config.toml
n_head = 6
bias = "qkv"
grad_clip = 1.0
decay_fraction = 0.853
final_lr_fraction = 0.0
seq_len = 256
z_loss = 0.0001
train_tokens = 380400000
dataset = "wikipedia_en"
MLP neurons of a small language model. Each row is named by its layer, matrix (gate and up: input weights) and neuron, and shows model dimensions 128-255. Each number is 500 + 50 x the weight over its row's rms, rounded and kept within 0 to 999. Numbers have three digits each. A neuron's up and down rows have the sign that makes its largest values positive.
A block is one neuron, or neurons of one layer that tend to fire together. After each block is what it responds to, as a language model described it from the Wikipedia text at the highest values.

L3.gate150:482553504516434522544478429416432547427515472489533503394488505471592458446498560486489568548614479582538483361550556420514448474486410506518518435527438541555498468470424451502490503465549602455513528502396528470517521450542421523499460445498456441616553489553428446499451552453526492458442585499554497523472478583477535522559500510517575509507441567499571460478507481479564491549437
L3.up150:540539538647509580557548532524475564454522595495464460486556479491459540520577510471437428582476498524487441416495529445513491403470411441484542467527456454471494573448473449442481480393548454574482474486517474505486531434484422458458450603478416423522501514493489530496639536456515479443490585567531440498467508495497431508485535444583561426490534490495491515401571522513547534452474
L3.gate194:472485598463581491588508520452520554518569551530521549439467556558568505473493580580589552480413572549478540493405476563494455469514499471371496434479509514443457536604540477514508554545538489536455576554516579450471592522422482520453510517583551538502525521570509491400446545472529499503505564503549530465481493453459474543591523519544535473482489495423481503426501520455595492562561
L3.up194:547483465416471562486534569440437644478469452445480579465473398505557504520569526546509549505491607569486525605490512510453433497525603525352498514512431481479460527564482371463491535588499596509474493566549548487514554466478523531538510502496572573459568450470521566453391553411443475497467524519537533526541423416467534590497399538522474520577439479498438411509460558415426530508516
L3.gate212:465553443517463520417492480581443494431533558399644508522581475511508501386430497516421433507485611508498412434467552473509446478549475511553421477507431402526514421546508419505460492611515505485431528496499488419543534529511586505473419511477458459514525441438532545484456589570577485512589517504489510536605455503466498527465478546432555509496481484470582449444503521528474571476491
L3.up212:526442449482544536466376464482476515451504519444544503434572504507474462500523480512477488536509539409512489383524496460571504442456480546464513505497522501436529432558436466537484473565476587606499490571620560494503529528470524555529467466462490411511569454451466425452470567482545530499464456460544442416493525474511511475605381491580549483452595467494543471444510488495532506469592
L3.gate325:442529581520452588449540543513437561576495463467504436444514477537404520511472612459495478450475437447531495528414637434508547569486432552410480547489514482506495492573431545457451467520434523543511467530524503560461586503487490625548551436443495505476401496554585613512547648460600432487446594479590479501481501549460568560521478465501585429458484521552445418442429584560559496522436
L3.up325:605491463512565526548564501452573527559394512511514499462527497603524567506537528515529582547549607577608514504545522546551467489498596539486516491435536492516488479588461485572484471497508602467652490499636515528478361563468473491430563451478579541550467551524561548438396594522539513596523520548471488523402472512533510613493471473485556540511539467447502442452467472512518483455632
L3.gate527:513550498493459480490519564552392573424603486504477535446552450514567527421615537500495538512536520443487420467556505436502496462460536606464443527520494468463505499485447430437478511522448589492476420513482553555499547545580531464478407484523443577524537544442418418404476583478450479468604473453459504554467518532459462579506484464546537483538560467535526467379494560373513478508489
L3.up527:550539462472531459493480459474480564430519509511486487494528481521528528463457556467502546538540647466474442447502571501608534566478499566434455547474495451568538464455615510564393480521513500341530557543455513510427520454490469569408498452603473478506477520596400525493505548464561483548522535496416504530411452586523491500562377504433637423493531411469577460475509591391475506537497
L3.gate542:450566465602471479548418479562588487515547592574457426525466459486446532488646438471547513534486508503495506491468512519439422498516516599488438548532431463530562446541464525506595422466534512412548448496528533489499466475445566624559460404518614451517533442417543419468488482507430418466520516498409447490485510365494530544526483487461509479485499513541522550501496600499502464507403
L3.up542:546561529464466472514476503556503489535416496468465455553532433487497524462563528535497517557488521473518509500470434598504475490541437438354471513494468513537537511499496506554562493481526491500379541503563524410516425459497510513568544498537631515472486564490462544477372565448417534489506495569501474576501465432444535515416462477554532475390492500462533519514392640501451489548570
L3.gate607:586486448464481543438467447520578438549529487572574447453551415513374517502485562551575568381478602434539488479400495525513557489431551460454481521396521525488514484489466473536512549454564563450478480518582456536557484522569514481513630473507516511417488436475467477522658536366491475535454508446510481492525514506497547494552466553529491518494527500592495501570552486523416460526497
L3.up607:496402459464486528455473470546448514450488475491517539536550538555412508523609555561624517448483512566535541465441486523425511470480572493514475552472431481471495479493468426566505582435519591495521464480498508536475514569558525505521504364468482443492532441469577488491483501514524483555555492500540496453342504566546550540509360542502557477432493506555541516504505520461372430608457
L3.gate648:530554500455543576533589437448524488476442512552489523550466533465473513479482545550571490520552449509473494564491465563480474454484553481444447540591520426539531566394491479466484505516465514418560528571596486400473442531482537518461504586505595543382498528396554545504519432597536529519502503481518554506519505431542474535478446554583540440536495504496502513422398627553571475419549
L3.up648:491480521591496549538439479495444476572451537364552478491590527495616523393544528398522497546558564455562545476502616535475444449451510492462489490544473577434458515519499586478489409498427503503502541481445492463471457530391539422485423469597547449507484435440461474501540536496467498542569510441470552450596540526535431492525439453476533490506516503503470484529455526463568458487541
Description: Split word-initial E. Word-piece fragments, mostly a capital E split off a word's start, as in UEFA, Early, East, Everest, Egypt; sometimes inner fragments like Nazis, Queensland.

L5.gate149:530552547498527466540448553538475496508445452410436480422504480550471519554471480546501550531411530526525571532445380500494492499427549449453496446495513527515476552443617563522539534485478456562519533521519484466541505500511535438517476582429546577608460570543414496509525514558666468520409493454515556520489510509388412433496495558481538473522488472496397544553587525569562512607520
L5.up149:405504506548459494438582540592477489589522454534430406554513417563485531524557538401496476608444540528452468541580546439458387462488461458662477504491466448457524447541550548541577529483469486484498537427483496529480625488510525542533435494482523450602518469495436511496431426520465503557548501465527485531517532570518547540494506479435629517472474415547446596435507449434431547496486
L5.gate215:480503415512424478554512496606495491527451459428467491419527499490447568533482479487418547568588530458459495496539521606473465493471522435500498510478517473539424481434516599484486462465475507537555474409605465458485521528496634638558413468485439576489512495485522534491464547546540492486470540558482576560453483634503522448545478545498499517493444478450598484470430428553551508497464
L5.up215:482348488539557467593592486537581426531549463534492476504586491488480504525524504481527450458466419470432565486470483555440427426461500576478484505492501503406534513428659542397581503516514535531499499614519456514447591456460522601472469544464538592475501512559482490422455475549492505499466559510403535529434478537431456509537421560456526618581516525483479442461459493510525474582549
Description: Surname-ending word pieces. Final word pieces that complete English-style surnames split into several tokens, usually in rosters, tables, song credits, and place names: J-ones, And-erson, Hamil-ton.

L5.gate36:522462497558461522401537492497547572510483519518538459520440547547500558416531475623551535534436544532512483538382483447426479523564481606424521459480630455504493537502544583528530440531517641528489496467543501518544496494500548464468474448539524547506507440457494472514566515466464476489444572527529518462591511437529540551521466422685468452496482468507552439420532547467540467582542
L5.up36:522558508383492442439406434560505570650509420540517541559481490614472504505622569470468456474467458462504571553483538503453398409565421485449558583515473521571478494509518556450586499462462558539572528466546417539470550521587517473465431478558509504463551553536456487490540509451469500506558596485422471509540554521512541485586453555523579487445434483509526494488556530475426521571571
L5.gate695:450439473519462411484430598562475480430577532571558531554477567590537577491546581444539449399469475522540599515505478490468456437484490477561539511517490521488492443472532456519464435470461475483515473547530476523464519450498560482437430479570545450415538478460458501537525566406422423538517559457514484497556467450458439543645520406557531504517550536521474543527506591579497515491521
L5.up695:511499416574538480576477447464506505479468586538477521482533520414495489472435515454525534493459449538401452521493513579513510550383416448565513489498478468426506494446475521493460433530521454446531419512489540494459488565457518409528426507506463419467465444503587546531583455491525591515501550473526571502505435427558354525596470481517495541502532458539486459538556432518511513459477
Description: Word-start fragment pieces. Short opening pieces of words split into several tokens, mostly "le" (at least, level, letter, leaves) plus initials E/L (Ellis, Evans) and ou (Vancouver).

L4.gate10:509479458590544471541456579510444544546535517461580567443486510526451467555428561614505526496552460487443492378486447505438450398456369508444568454479531531512485546536450542518534512518463514533431454552590507501455537469495465546472544525550484496565556517541552514528604548584410454517509435524551499497390498522509505518447450482520485426521416590529401466507572531529503555502421
L4.up10:418525506557511458452501537413534522539519517493611511489514540440500514576572513433522563498478509461537496443479569515431494424536428519480527544605500442492459463507449546481573529454427480477456495539577499609431446512556477609486487539418513525497539558515509457561584467560479549482462464520443562457451449467498522536548522548551514471466493522540464541495635593580409377524476
L4.gate49:484520462579461506453475527515506472557598631458479480449337460580525546539552472415589536471550549451432541608484475502461581415534501489464575454477550515484453466525480468534489508443505446504353491546451478531465497555528511471374454560577499491544480473395561465591517518459499480488414501458576512535530485539592449463447432436475544504478469484469561486449509447415466526560565
L4.up49:543488483552525543532549428395476544528480465535514561498501535523553556475537448591473432446495565519580442437526477491558554515442508525549495537408481515524484508587539447440625383365563433434506553458474516502526531492535473472579484468517525544504502525489433530522524455497468650505548550492565441445540513530560426566492587576493407516539502533532510552506478532539411467437592
L4.gate336:572500473584507580537497501454439587526498506496547472511530488537502572499501496499471550519426477514519515447470448480473400490508484427457564450525557469512503508503452489571467446390530420533489506508482522403543566513541453521558538495511480452491566459463516482489524515487482503574475508534449625531339476473421490553478386439497533461449464534417482465495533507473456495462483
L4.up336:467440597510553499472538565483503570485534444513446535497548374474452369461557512545483480444471570483497434539596490476492453447382540490467569547488526484456455525507494481462446579474482496466408512454512492456478572464538404418443535518474441547476541521504556590514505495501492497548517501481474464434527506539546522447453451546480579436517476599448384517473435457532481477488567
L4.gate589:495473522474490494614452531551594464465486452506472541439561556543534537517481469523444514519559529489500481442535514563490515577495574457523532508527422480588412441521345441516371540560414539569520482412531520449382498497494516491580488437482426520473336535505486453459410575578540441511478505489483485551547496558567470500416593474368576498569533517517491477504556444568537562524572
L4.up589:536536511451473498451530508533479498492504451478539521429531369460524511451578447567465561503538515488521501489517560398479552529516509444560580494436530592527546514539551470493520506527387518487528519486511516434497538559439502497506423420409498479443592523552510550421551551549478513457540495525478452510537506508623568461519409570523532421544487443478489544462497447494493517392479
Description: Title and contraction tokens. Early tokens inside quoted song or work titles, especially apostrophes and contraction endings like 's, 'm, 't, plus opening quote marks in track lists.

L3.gate99:544511555483416474457497597426471574512459489588551534488508563455475474503471487520536519521495446498570557511463566544421571444574587468514483480485533473454448380588550487466508514454489527477577399390497529442447524622512554433379461501478459540540480560537442530447459462561458493519609517429521488396443485532537504429475531444469553577455561555581497570550479477487492495492473
L3.up99:452502576592453505434446490482407456457469561526526475432514429448599430484489524522409481610456496507588504452516502527475453391479530387469428557518502600524434534511545543523500539567559572434572573493531557458580570499517503492474473446473515505521543448414600530478478519493427487527474411511570453519591612535497458488590484511534423418471509626474506510528475568491561544478490
L3.gate118:438548548476454493457580513508450417589593440507557453516434593496508541448509639550480519522480512481566432468517472524391503589524506488485475510515496514472457455434541485456517527485449457430448444459448482490483424517487431504502521521529423437450442476461456563574463412472500566473538544499531461519475475543535475433539448471483501456520447476424484496531417499445415500506462
L3.up118:443595433461473422509375535492475488505537545520572453562525508482555522498477478488564494505535599370551564512519486474458402436484514571484450517503524564475488445626500433485500498425539525454476515397558457479492436488514555477579504512507518518573449383569438581401486492493516424499505546422521497467394528494509452453487504543481591486509533549414503544546458576500512460411455
L3.gate315:431510518490583499479521483507566440489604584345422482555500510571472517475498579444564559493480446502526512423520500441478500488541476413396475468444427479487573584501507586454453514457380570496501531468493416543492508594436486495559509489479532518417488431559482503529482542621422384541461480529506497530495482624420475448426500524484493479451521521513498511447493563430458513468508
L3.up315:494561457493506487519455518468525517486568481413470492481566464535537575596476525498495536482568572479481577426473418556423594474564512494422535513550540469474438556446517530432459558451491636489475469531475517452490488527522539525495514513552478508459501487581506536536429482552486468523474454524539410512445485534563373375543443494519400502496417575473408513470542493391577483530470
L3.gate353:484509509635498571508489525500541562419478483526469516472549516612517462481457505582463514563561429510568517439474548472443423547507463458493572510492574535490450547396598441455485447563456433521415462480526618502554469515474456570413502583467522496430551479531515520557438534490390482426454498480497561523468503632574441446586546491592552533494543521461489573504503502542504582571532
L3.up353:534475501426461508563613479520476587480571519528515468546537455445533566532495433521441519493487450469548504552573544488562593464520536504547474539526477494457556554539491569481469496480608440455495581466534580488435533513455450459595552477487474431494552545445491521432496523540536427476525467526468494491591550616486489468589422501452477539570524422580565592566559507522402495508537
L3.gate369:509577538521484524450585579432522458521533467488491479558508479555546540487480501574546558555446550458548497526481597491401438416444463544513481442441498509451343477565470491610506497522530478588491391480456520559492443544508485424496521567436472472460474532539579538413584449519503564470422557532548464438476479445558431493480378463369528496550468510461399470451576451403561558492509
L3.up369:504535475468560396574430513507564529606511543420538494549498549507520538408625461503565543521525480506487490441613516464477560552469457517464499526546475416537473462422426527388542474545501470509463487450536525582520476517454475465570529465539525531500500480427428524567473399446502455512539588423489545575378474570425488445490547596563540500398466476505542526444501542397428520385526
L3.gate402:494548487588472515566528519453414519482526498554474426525537436607435582521509509414525459533530540548492502482603541575513566506491593533508332449577503499487455570496512499410449477499508543486497505524542474394524530536422445519527468432507524486499419495501496482528491515516552475555614501443443546486453376485481489555469488477564567470499474491448572490395491464506491499444488
L3.up402:513505454518558480477505482475588450533529499472502474452425536463473336537568516589544518513463495495515503520466499511430466471516449460514561565467500522580593398477498533566521550494408416496493505503469512587479478445554574490529507596494491494518562423496433477473520480539401534447439497618536464574484614540539437463503560553514503540521448524478487557580560600472486510528433
L3.gate572:449454482447418464575458473563514513497562500455546512511574369514519504458505510457546485441468467444551516491491526580456501506518502473520477568487472437616488457594579567459428488564490470502546422512499484539460530556457521452540467525540412485491372456481462461572502458508489522419492423461508448480453368569593600433538498502479504490400501520472410557459546474468464546533485
L3.up572:573519468446452471577415485413527494472470381512441418485515514396668532522575542462523499509577456449520486505525498506517513440464441552505498603552433517493501477470463525504543446543469473504523407482427521514473483524451474481502454507544528475544589597449517478530468437410455515557576400477514415555471566471540509511524446389455439596615502480552487472463518564503482494434559
L3.gate633:469572585564475517474520402500588415584527601465539509598402446503513527422457462522533617467528476423526495475493492525499470542558442547546559519549543395485532485493507540454485530490502530524474577435548500417464526525487479589506485503568476467602520449514587504548484493377543480493575507566479556559492479545492449448427536514561468483533467483542465512474461566491496499553476
L3.up633:501500530471469516527491610463476490660554500464488518498595528517398602468535470466454536430519473457505518499426496496556447433498510460398479499519534508442418462552485527422522439423510572516476504536600354528459462468436482497492538542493616446511487520556524484576543467512502514508427430499530501442411517472542445448505550484520473559499511497406521511431422504490523471566509
Description: Article-opening subject anaphora. Tokens that begin a sentence's predicate or refer back to the topic, mostly "it" and "is" right after the article title in openings like "Lakeville is a town", plus paragraph breaks.

L4.gate189:480520419474454481532541499480452526541442539541494518470541368509515558554571488492519463545475454538501606477418499550428521468520549510591477421518529433521513502510482456417515527462506433490486519482448476519535484471542491518456433452529483582494467564486482511514498517511548451515663601507493576451552447508496487466552536511504463499380503474550523437519545539406479426481461
L4.up189:439497539549518471462519557571466414577505524539416536444443464570431549528417482468540451574549399508498542447519480575482514558452575494571497468523419537449529518467430488502484594554519544493520466455433436553525410460509501513467547559538528504507443517419417522466583507513534531386539446504510551468458505376495447488500586520491460480493437455549483493504371556500479497537484
L4.gate192:536507547531429494470474548500506462500601429554541380493575533536441485504471514573443426495431570501553393471558442551478489537557519615528495529407538597463493536475431496524562533516562479436500496401535497624482476493575505531387547535505467489535522454514436462400530482529462488531448575537538558430442421514466437568494427478546504449461493517558465527505514594493532541442444
L4.up192:521551533512488489523506523534529465561497535461551455498480439495515466588536561520484410397509526501446521495524550560507437476578486467430593594498536495580464517550540507542579508470498533469411546495484542556500494473393461565395492481454520465567557466487476520497538508455494486468502513486461597419416439576503533541514456471544506559366448449547537508509600545504435562458456
L4.gate459:471515484574464507458441520522589553480510489471621464539550515477518477623571549424460377456558469485532488460472480459470635493471505505484541454571477514545451538523489478521453549514561553520506478451445566439579486403506504525422417558573506457522445473399529453591485489538441448511637446493494571523477526481485503530573471417549547466518444463450532549480553544464415501542575
L4.up459:521505459548399500503435561526591405579509456560572429562503495423537487486555475571498444516470521505600497469436457516454534536512603449492501480558497518501493456529517389495515537516497473526458414401497445543528473421524549477453489452460440548548578574501457407561416540496395447476627507451393599398433496500581518541474543524551515529528415468404532440559504525408489421444546
L4.gate603:479562529458447574486453489599479518492622571473522471492498535475473526428582512533493445496599502457544466445537445524527506532463464424463530518563438519495416541461573584475495479475530481497472471531496656626585578448514460494591509499495492476536520480469443429420426497513451560541557476494404567539515514428536470602554461467456512462529495570476583485458496585495502585470494
L4.up603:489478462498397444561477484547449453456485497519577525570565443520430528504623444439476488552528418428514404442501459515479576513488506523497584496546496624422456544473557584429528450490471482426524508541537570432489548440521492516486494471471465506406561445491495483546505527532464522512538534564459527543516536495506499490480516485512430468574504508490562503537574515513513481522489
Description: Subject end before verb. Relative pronouns (which, that, who) after a noun, and the last piece of a subject noun (agreement, station, route) right before its verb.

L3.gate28:536508499545390512487498504541483492509494548512545447483548578513474514519532510548418467540527422528568531432420432531506499517429508515560514492535507489484534584425600532524560514602578452430543510429508599485554519527557556488487466451394390502485437534563471510543502468530521567433513513542381555556530458534427552458561545424477523489519437450457511476524549512566489470545475
L3.up28:504521463506477479442487525516540484471465473453518405589587484524511553501454480504528328572465419481466542535516456484549450533471489420502520520412488553398500507552570452456478534525469523405552516524492559423563535494512547539506493498482493420545504533594365542502414539553503470510454457428509475501475515601453489552539572477413475466526557602498481504538531514480580490469520
L3.gate87:419535548483485528414455537499482433441441496368542501415626499405502493492599537534548539488512529501563493514554422537490542553524469510458587496516545463481524474484495513542482521432363492527415524540456433499512514479496559576529451430480427461519501467465465504599576430600445538556538467526541547429473457553503607470489589585460486499448536480587461509457546569480489469539502
L3.up87:446484519600563518423527481546523491494420435455405439500522515506463463571493444584513481473457498525400497522487445477445523516443485465447606482520471578467469474480499445557533476500515483440520468560465478458517439428409532575457429529453529585569452472528470551497572453513437466550452460477390486486478567470421504364472530555507491486573515514526500360430586581514564454539463
L3.gate166:521539489492407498495481489478579382558426504509522559400504602563546524441484447551524475484468453593592560490454475528567511499549499539536548498498573451528552486513456440572397562414392474536488482507486484478573527441400566535418437498515484477489497525575552532493546509514411500540469526583500505536457401446527486510498548465514484518528396537501554520502568442549573515492520
L3.up166:532527437528537367437543498492460429501573612500474469448535561559526565449429437524550389448463539597559458517520545533582529579449478464486455464526474475505505504470498493418440473455515473505471512516389445524450478592433545538358539565496466608492446584539548526481543444529449530531540478525454577426416466517492444495516484511527490541541467547539593489492481480595436508571460
L3.gate307:589393526650482534481487488434505458478401491446498468530500496570487522472555527475572381441444426536488509557453541504423539458508518638503484547410513530447415477520437496500515559518430472525481458448450561479532548436465511524439554508604500416545559540507544394542515476474528467517517632512404472493462468454489423474517431481585501536490533514507503541571527417546523540509470
L3.up307:580569527591425463451567449498395531458502591460456544565523560509489505472497432519518420419453466523556464655501526470472462464512497644458427507451479500618542561435409526483506469532424416525480563536486494538503517493509470525434538486486504463449402502589571400563523505437579555503498459550491621499402463511516477500577490600537504449491425544518521505532497497542526423546520
L3.gate415:505532417420512578434541551497539492487454472572492464493530572465501496542511471544474462503487477451399540516572494523590494465542542517504514484601600480449507555492477449520503462522442544488528502477503476549540548547507581547488524533461408528556507471427480454534418442468527470527468476543459490566474522463408550564503452540521497513590537497452485564535553579503544536502538
L3.up415:479451557542464425477503532484464515501363494507490439529482465462507551531497529586528541472538571483499526451506545518400489500465449463434468485458512483401520455473443517475551545575409479515552523453603612462492571462446541611523515462491439486498466576565540564529476496534571481530469416590482574537430504557533517574481537389537525458473378476520406493517470502493484583493489
L3.gate478:511466558441524520441527503534493448529436571477457458504458432473468542563525523403397546581448491430433501551437491442501588528479563560463565522509535511537464431520480549578441524415592501450490592559516481524581514519570481538625451434491515427463469470562430522546457416535564431573460478541456462396475575471533438362463514610542503428504480518591502549413502480510586498467568
L3.up478:527538447464491590530496482475633488482453506476471511516428466477395456541479440563457491483476458574473487469476435507418479375507494518449487533593536488496436496475520515436453467479388570542525517475424519532535512569512552535490548396541498516456495391435487571416522399504459427482439449582528511439481422498445509495430558553501570548493553504477461500504538594473564471462530
L3.gate604:536463479477491502415581453527527443605474581480489488553540523464570605541503604518517506535409480474540445434467483566582521503541476434458491455481464435448473479442544583414597523517523526495512434445540411510512407475550566519522463438515491514464456539533421386480512610554507501468530491374381493505448406444415463538468520531616578574530496519562538488514445452577425523534464
L3.up604:474500510538545540463479394467463478480475551489430504501606457505541503563505563546606446478499461491559495530485448498498577440448496540485472354498502454463485504452525523437594531577449496493506494518503445551465483397565589538519597451507466605540452520528470479602512502498509484527477504388455477525546527486468563520520497504631463526656444471497493415422463489552545515590487
L3.gate628:525493507498547560429475607510449417446515537508484491463441537550457574410541517446540528522495498438472529379566544520571444428570542463482403486541469547566548449522561531505504536505510552489575499470468513547464533511533525467536440441570512529500457502541477414424362504608523481440526486432477499522526442503502385569506541547505599490562388411512363511432492509535503508536453
L3.up628:449472449497612459486498541494596533583463577516520482471425549467532566512541422599506437543534518562589546450511549623498498464515561509523484392392536518496496493484526615523483522445561572454476442453457467611460635537577513482436441458456441428538522458525507512411466496517483496491508527508466486474530458531564563526497531517505532341533541418523529514543531522523461473503463
Description: Final word piece of names. Closing subword pieces of proper names split into several tokens, usually in lists and tables, e.g. Dall-as, Miam-i, Mauric-io, Kentuc-ky.

L5.gate348:532454483537461468502443503530533490411566579526569458526503414415505510501594475482479455489584497427579467504505520474538479491477501484553454552493419441550495541448481533427472498556476506522572458411542526477479445571459543513513534514499416392521593542516414402433527563494565432528556502425571471558428543554498413489454515605572529393484482550423511496592533492497469461511470
L5.up348:463467491537517502492509499458546573552451469563570504448486457452527474447551486532531551493439504499584420561522609432514439498492461539517588553442436496511517446433523456492452546584537397347535519473519526478529467600516569424440596511474577480478401494472459476565490528491481514464419441488529457519454504518483572545418449498469539523455449487501482519453514488406546483489528
L5.gate689:501560663488426458443529462523571545499560480492483537480532554438533583472457583501440451539430505469552497485463294538450517542552507496439562484455454515639471525434443461487472546403491452465459409497501453465539587572502477469448449470502495494536451485578529493464531547557441562503491395466539499573519548538512546428422507561556507556421439518489504584462522623494564478422562
L5.up689:522406525525418561586453510561543447411477488539512409509566557501552458557508566525426443490447542503635532492523544455486409509540517527472558523486520440474509543513542528536480491495485489547426480506410605481516458596528484487440459557485394473444490595468555472544538523510482495491494444503492513482513537587515521508445478572471570513435408554587541522586500428585536499431564
Description: Clause-linking connectives. Conjunctions and relative pronouns that open a new clause after a finished phrase, e.g. and, which, that, who, it.

L4.gate278:529596478528538507464542609562451493475468447505461516459516476514513548430505445485444517589508554501469520498451524495558396443496497525479560501454561551479440517457450477453494532451482443496505428528627440562535504515463514460498523569560526471440429526485430531445579505562379547445446494547487502557506477441522447419484601587560489475538517392539451558445494490390508458516440
L4.up278:481588421526518503531564498598478471450535451510479530462525510471599543462472497420565623566471442505475515513447521500486400477479484516475546514455535398501526536479492432440501505455523508469456455543495487514460458427427506618518581552550517485469470638492475536455451509642511544540446498451466491516466557419523399420533524472536538452502512458500474540453542504413609461495487
L4.gate493:415449491462496456498497576582520477521559486474498489578497392581448553592538586517412560548512462464456548408528473518547580450447549449582445534494578481415529498426564551424456500530451517499561510510503464501520407473461535544538452528482497509559450570501474430558438539442432503432544496549486341480457454527558547542581492534509598451546466501520457393514490427549429533471444
L4.up493:503539504591580645486527551487431456449439495580477424487491531467503469539566432511456425451497499534463542476493485531496493552537491458460382518550618570532571457425502522508455543524531560554542516542588451493569495526504416535471475567433485545607524509547480409521510460511556552506520544478497463503494466528382474532538487487492542484550493542533461501452432464524506528567467
L4.gate504:568488428513458516489502476491431441548475599475498441460487506524571503495507603582486529420350532431462507505383498515560446414519556495530453496523489506431487466459650542471540527539563463487453371536471428439493488530518555478547476560469516538416444501542363464476549505430484457452507481454498526573503414488457515494601448587582514528575459532486494412498523432554428494515456
L4.up504:519519476567479446575469471565519548469506515561528549425549448508570499552538532479455477449474475476500419439524518496580550381526501519541530416459406490410487565385648493428529475498558522372545485459523385554448474482536607517424494525465518539471443530486426383449424481600509555562494483549480386526473386443447414477528469588540534532549509579444578415495538490500495443524419
L4.gate674:424513473556452449482429489498513549552450512520507519576533411609560519432439549448411540545486464555505491545398503404540497539556457500480449516497419438513480467504467474542570611528423559431565550570506487521521490496602495503542415453497522536493439555482501507632479486573483436516538441463486520537500468405448478501554518490470556451541460468442451440485541560449433495446523
L4.up674:510483542497558499485465489544451562495532557526519565460504427636524527486435604524475483476403485551526536509403506497577609542481504407540496484524503424401468519504463520576502513505466568394526463572495505503503433444511469447504514583433480544485522569479474516559483426593546472432501537451562470479580499464481371571517503525517392528531525494462440539538559508489556517479422
Description: Place-name endings. Final word piece that completes a place or team name, mostly US cities and states, e.g. Philadelph-ia, Verm-ont, Massachuset-ts, plus USA and United States.